From a checkpoint of a small transformer trained on Wikipedia: width 192, LayerNorm before each block.
MLP neurons of a small language model. Each row is named by its layer, matrix (up: input weights; down: output weights) and neuron, and shows model dimensions 16-111. Each number is 128 + 32 x the weight over its row's rms, rounded and kept within 0 to 255.
Before each neuron's rows, "fires before" lists the tokens most often just after its 100 highest values on Wikipedia text that the model never trained on; "fires after" lists the tokens most often just before its 100 highest values on Wikipedia text that the model never trained on.

fires before: " ", "\n", "1", " −", " Swing"
fires after: " ", " age", ")", "8", "%"
L5.up71 [ 76 176 165 166 128 147 126 184 178 135  81 168 157 133  46 133 137  60 160 112 168 129 120 150 158 109 120 115 142  99 135 111 156 162 118  91 135 123 155  99 145 161 129  97 105 127 149 178 136 143 165 104 144 174 131  95 148 146 133 117 144 129 113 119 123  99 123 172 125   2 130 129 153 134  93 139 166 139 140 121 142 149 100 107 135  87  76 160 144 145 190 131 132 166 154 128]
L5.down71 [123 157 145  76 142 112 165 167 116 169 139 110 137 171 111 152 136 132 234  90 115 160 102 117  84  52 109 139 142  88  94 148 127 199 100 118 157 114  90 101 166 118 136 153  91 145 132  79 127 135 112 147 170 141 121 105 141 171 147 127 112 158 156  98 132 122 130 112 138  99 144 102 108 117  46 118  94  86 137  92 154  75  87 151 137 115 116 160 129  62 108  96 128 191 133 160]

fires before: " |", "1", "2", "3"
fires after: " |", " Set", "|"
L10.up139 [116  88 152 144  86 147 106 182  93 143 131 177 130 191 103 173 113 163 113 124 126  82 108 133 134 171  94 137 106 131  99 151  76 125 151 125 145 122  82 130 103 103 131  92 107 149 165 120 142 149 149  65 131 122 153 159 161 103 157  96 186 160 162  96  97 140 132 132 117 159 121 126 172 139 108 129 131 106 109 128 144  96 146  91 137 148 154 114  90 179  82 131 107 148 119  75]
L10.down139 [113 136  60 119 108 162 150  78 141 150 155  76 103 125 178 112 125 145 166 154 175 111 146 120 138 136  82 154 143 138 119 132 201 108 128 114 111 123 116 143 162  89 126 154  97 135 125 100 103 122 162 124 113  68  61 149 150 138 148  73  91 120 130 116  47  97 133 167 123  72 151 126 149 167  95 135 168 113 175 191 154  93 149  80 140 133 101 138  85 136 130 155 144 125 146 167]

fires before: "0"
fires after: " ", "–", "0", " (", "-"
L11.up2 [152 163 121  99  60 120 145 107  97 116 142 151 137 154 138 123 124 139 162  77 135 118 158 138  92 153  76 110 127 118 177 114 166 154 142 146 130 118 156 129  93 127 138 106 184  90 155 122 156 119 147 128 122 121 180 103 182  95 129 161  72 111 132 156  77 111  79  98 139 133 121 142 114  89 141 193 171  99 148 105 136  96 117 144 169  72 142 141 203  72 113  82 146 113 152  75]
L11.down2 [104  94 171 180 101 140 142 145 172 123  64  95 128 102 131 151 148 145 182 100 129 143 138 145 163 144  91 109 123  71 144 120 171 143  61  64 122 113 108 140 147 144 120 164 164 207  94 115 184  98 144  74  71  99 209 159 179 118 158 135  87 161 157 141 107 143 122 100 170 129 188 179  92 108 101 169  90 131 133 153 117 148 131  97 109 171  84 183 124 128 117 132  59 115 141 173]

fires before: "0", "1", "8", "9"
fires after: " ", "1", "9", "-", "0", " every"
L8.up140 [120 142  72 100 178 116 107 119 125 136 115 126 141 134 155 108 152 156 168  86 104 141 104  77 170 105 124 131 103 123 131 169 154 140  85 164  85 135  69 174 193 114 151 149  95 215  63 147 104 166 160 111 140  94 129 151 160 120 123  85 147 129 152 174 159 210 161  64 108  82 116  81  84 132 132 120 102 107 147 185 184  94 124  86 100  82 100 137 155 148  22 146 148 125 156 139]
L8.down140 [128 106 138 189 187 208 165 143 101 134 135 131 118  45  75 156 135 120 110 134 153  52 150 126 144 133 106 104 140 139 108 151 102 124 150 150 133 137 155 114 149 115 114 149 152  58 122 105 153 153 125 143 127 118 120  98 164 119 176 137  95 134 137 112 116 112 135 131 101 156 101 108 102 125  20 120 105 111 154 122 134 116 113 102 174 102 103 101 104 135 114 125 170 190 151  83]

fires before: "1", "2", "9", "8"
fires after: " In", "In", " in", " "
L6.up105 [ 69 139 147 115 130  83  64  67 138 142  99 158 106 153  96 120  86 136 107 156 111 105 135  69 110 143 138  72  99 134 156 129 104 139 122 129  99  96 166 125 161 119 106  56 160 164 154 158 160 164 126 109 178 135 142 146 108 139  80 162 136 127 120 196 108 169 127 173 113  76 182 100 136 133 132  76  75 110  51  81 212 153 160  96 131 132 172 175 152 153 174 133 119 133 126 151]
L6.down105 [143 108 133 124 174 145 122 145 130 107  79  91 137 119  94 166 104 127 133 181 156 101 138 167 147 183 111 174 110 101 101 154 129 143 137  57 144 136 125  87 140 116 124 142 166 134 102 134 162 111 165  85 136 177 124  84 115 148 145  95 147  87 111 138 166 166 128 139 133  98  87 114  99 119 139 124 137 178 131  92 132  71 116 127 201  67 113  95 107 138 155 147 194 143 129  96]

fires before: "9", "8"
fires after: " ", " Ar"
L7.up606 [160 132 167 110  91 125 125  58 134 146  63 132 155 130 131 153  80 109 133 200 118  67 155  77 133 179 139 164 161  93 123 119 138 131 153 147 107 131 116 128 134 189 176 122 135 112 143 104 114  84 156 128 125 136 149  74 108 159 137  99  82 165  87  87 158 114 165 107  51 119 106 105 112 140 119 100  76 130  99  90 126  83 145 115  82 170 130 118 129 139 139  87 132 102 199 127]
L7.down606 [ 88 155  92 121 135 178 108 160 132 112 113 152 154 166  73 140  68 121 109  70 114 152 155 142 132 169 104 126 121 109  61 160 138  98 138 135 134  94  92 116 128 112 161 128 174 100 112 104  96 148 147 152 134 127 107  97 157 204 107 115 142 155 191 102  60  57 124 118 211 169 133  99 107 178  91 128  94 134  87 142  58 138  90 109 150 110 112 119 104 113  95 130 101 107 109 166]

fires before: " |", "1", "2", "5", "0"
fires after: "|", "4", " \"", "5", "0", "7"
L5.up242 [151 123 154 133 144 170  79  87  84 205 115 116 120 132 103 182 187 138 111 154 124 146 106 228  71 115 182  97 132 132  90 148 141 120 126  90 121 126 178  68 113 106 104 135 139  74 128 105 182 180  80 151 151 143 129  83 102 175  69 140 107 123 136 122  49 141  87 149 138 126  96 166  85  84 136 110 138  71 133  99 152 131 120 129 107 160 136 144 139 121  87  98 172 130 141 154]
L5.down242 [132 170 120 104  96  90 142 129 133  71 157  88 107  81 149 102 101  95 111  97 136  97 106  48 152 154 102 138  55 144 146  78 158 123 199 122  94 139 129 120 124 120 151 187 114 183 125 116  44  99 183 171 157 101 127 170 120 114 138  62 202 105 133 135 180 147 124 126 125 179 173  79 110 170 106 167 165  92  50 118  96 132 145 146  74 131  83 156 138 122 144 137 129  94 130 132]

fires before: "2", "1", "3", "0", "5", "9"
fires after: "1", "8", "9"
L10.up620 [139 108 141 165  70 116 102 137 115  96 133  63 146 120 121 156 116 133 198 104 135 105 133  67 108 156  76 157 184 113 180 149 172 143 158 131  96 166  93 129 145 128 100 152  58 138 134 151  70 123 135 127 109  90 148 138 151 105 134 179 160 213 194 151 117  92 147 102 141 111 106 100  70  78 120 121 130 144 131 151 162 114 115  98 103 169 111 100 135 155 121  99  54 115 117 115]
L10.down620 [105 127 159 128 128 168 145 184 116 173 105 152  58 141 197 131 109 152 117 174  96 121  55 126 123 154 152 116 154  86 121 146 142  68  84 173 140  97 109 160 119 116 151 146 116 140 135 137 134 125  71 125 151 173 113 123 162  63 106 149 106 143  59  63 204  92  54 150 150 149 120 117 157 176 151  75 145  72 171  80 129 149 130  87  93 124 139  90 135 141 188 141 149 144 127 134]

fires before: "==", "===", "|", "===="
fires after: "\n"
L7.up320 [166  95 142 106 119 134 122 149 113 176 104 199 134 182 110 137  50  45  93  98 187 143 114 151 173  96 162 126 121 136 121 111 110 119 111 132  64 112 132  96 182 184  90 116 120  96 148 101 143 159 141 136 106 218  97 120 125 107 156 155 135 214 126 114 162  87  92  38 163 125  90 148 135 125 143 102 124  84 117  69 130  61 104  70 139 127 147 168  91 161 111 162 129 168  75 108]
L7.down320 [184 100 123 114 150  74 166 130  89 150 117 142 140 170 145 158 110 112 155 173 136 129 161 118 193 103 142 118 155 118 108 139 106 153 121 122 111  85 138  87 113  59 148  82 107 154 173 152 164  56 120 166  89 135  91 201 124 121 148 107  96 130 160 123 123 147 138 152 169 120 123 103 165 108  60 156  96 144 126 136 123 130 141 179  98 133 178  70 144 136 111 120 175 177  19 105]

fires before: "1", "2", " Dr"
fires after: " in", " In", "In"
L7.up464 [130 114 160 104  58 160 133 177 180 204 181 188 170 135 121 118 149 133 145 118  91 162 142  86  82 187  67 143 153 112  77  93 132 126 139 130 115 149 160  92 119  63 181 119 134 125 132 136 114 153 179 149 138 145 116 120 135 142 101  81 206 137 132 141 145 103 128 147 117 129  93 107 102 117 102 125 118 113 159 167 147 119 143 106 119 119 130  82 148  86  86  72 102  72 123 124]
L7.down464 [106 103 134  95 107 135 153 101 115 119 106 115  73 141 167 119 143 194 181 129 161 177 126 171 166 154 141 112  96 103 103  78 131 119 119 126  89  77 134 146 127 135 124  24 103  89 145 113 119 118 139 178 111 133 129 199 148 121 152 107 131  89 180 130 188 166 132 155 146 210  94 186 119 180 160  99  94  83 162 121 123  82 109  59 105  83 154 165 119 130 145 174 118 130 176 102]

fires before: " |", " ", "9", "\n", "1", "2"
fires after: " ", " |", " L"
L5.up36 [139  88 113 149  77 123 123 119 130 100  93  97 191 183 193 141 101 103 113  95 172 139 199 191  50 155 159  97  87  95 114 171 166 122 130  86 140 130 134 180 188  87  55  75 144 157 130 101 116 135  83  96 143 125 116 111 121 111 146 110 124  99 171  80 128 153 148 158 106 121 187 142 143  96 133 128  67 101 135  74 112 138 162  89  87 182 125 158 169 125 102  97 115  97 199 126]
L5.down36 [154 130 122 120 133 166  98  85 198 140 140 149 109 144 143 147  95  89 170  77  95  66 190 120 113 174 162 100 156 146 136 135  73  54 139 149 171  52  79 162 121 100  81  81 127 118 186 121 140 187  83 134 110 174 120 145 140 168 153  76 166 129 173 124 119 130 129 149 142  99  89  96 140 162 120 114 122 115 124 125 136 200 132 108 170 136 129 172 118 153 132  68 120 155 107 167]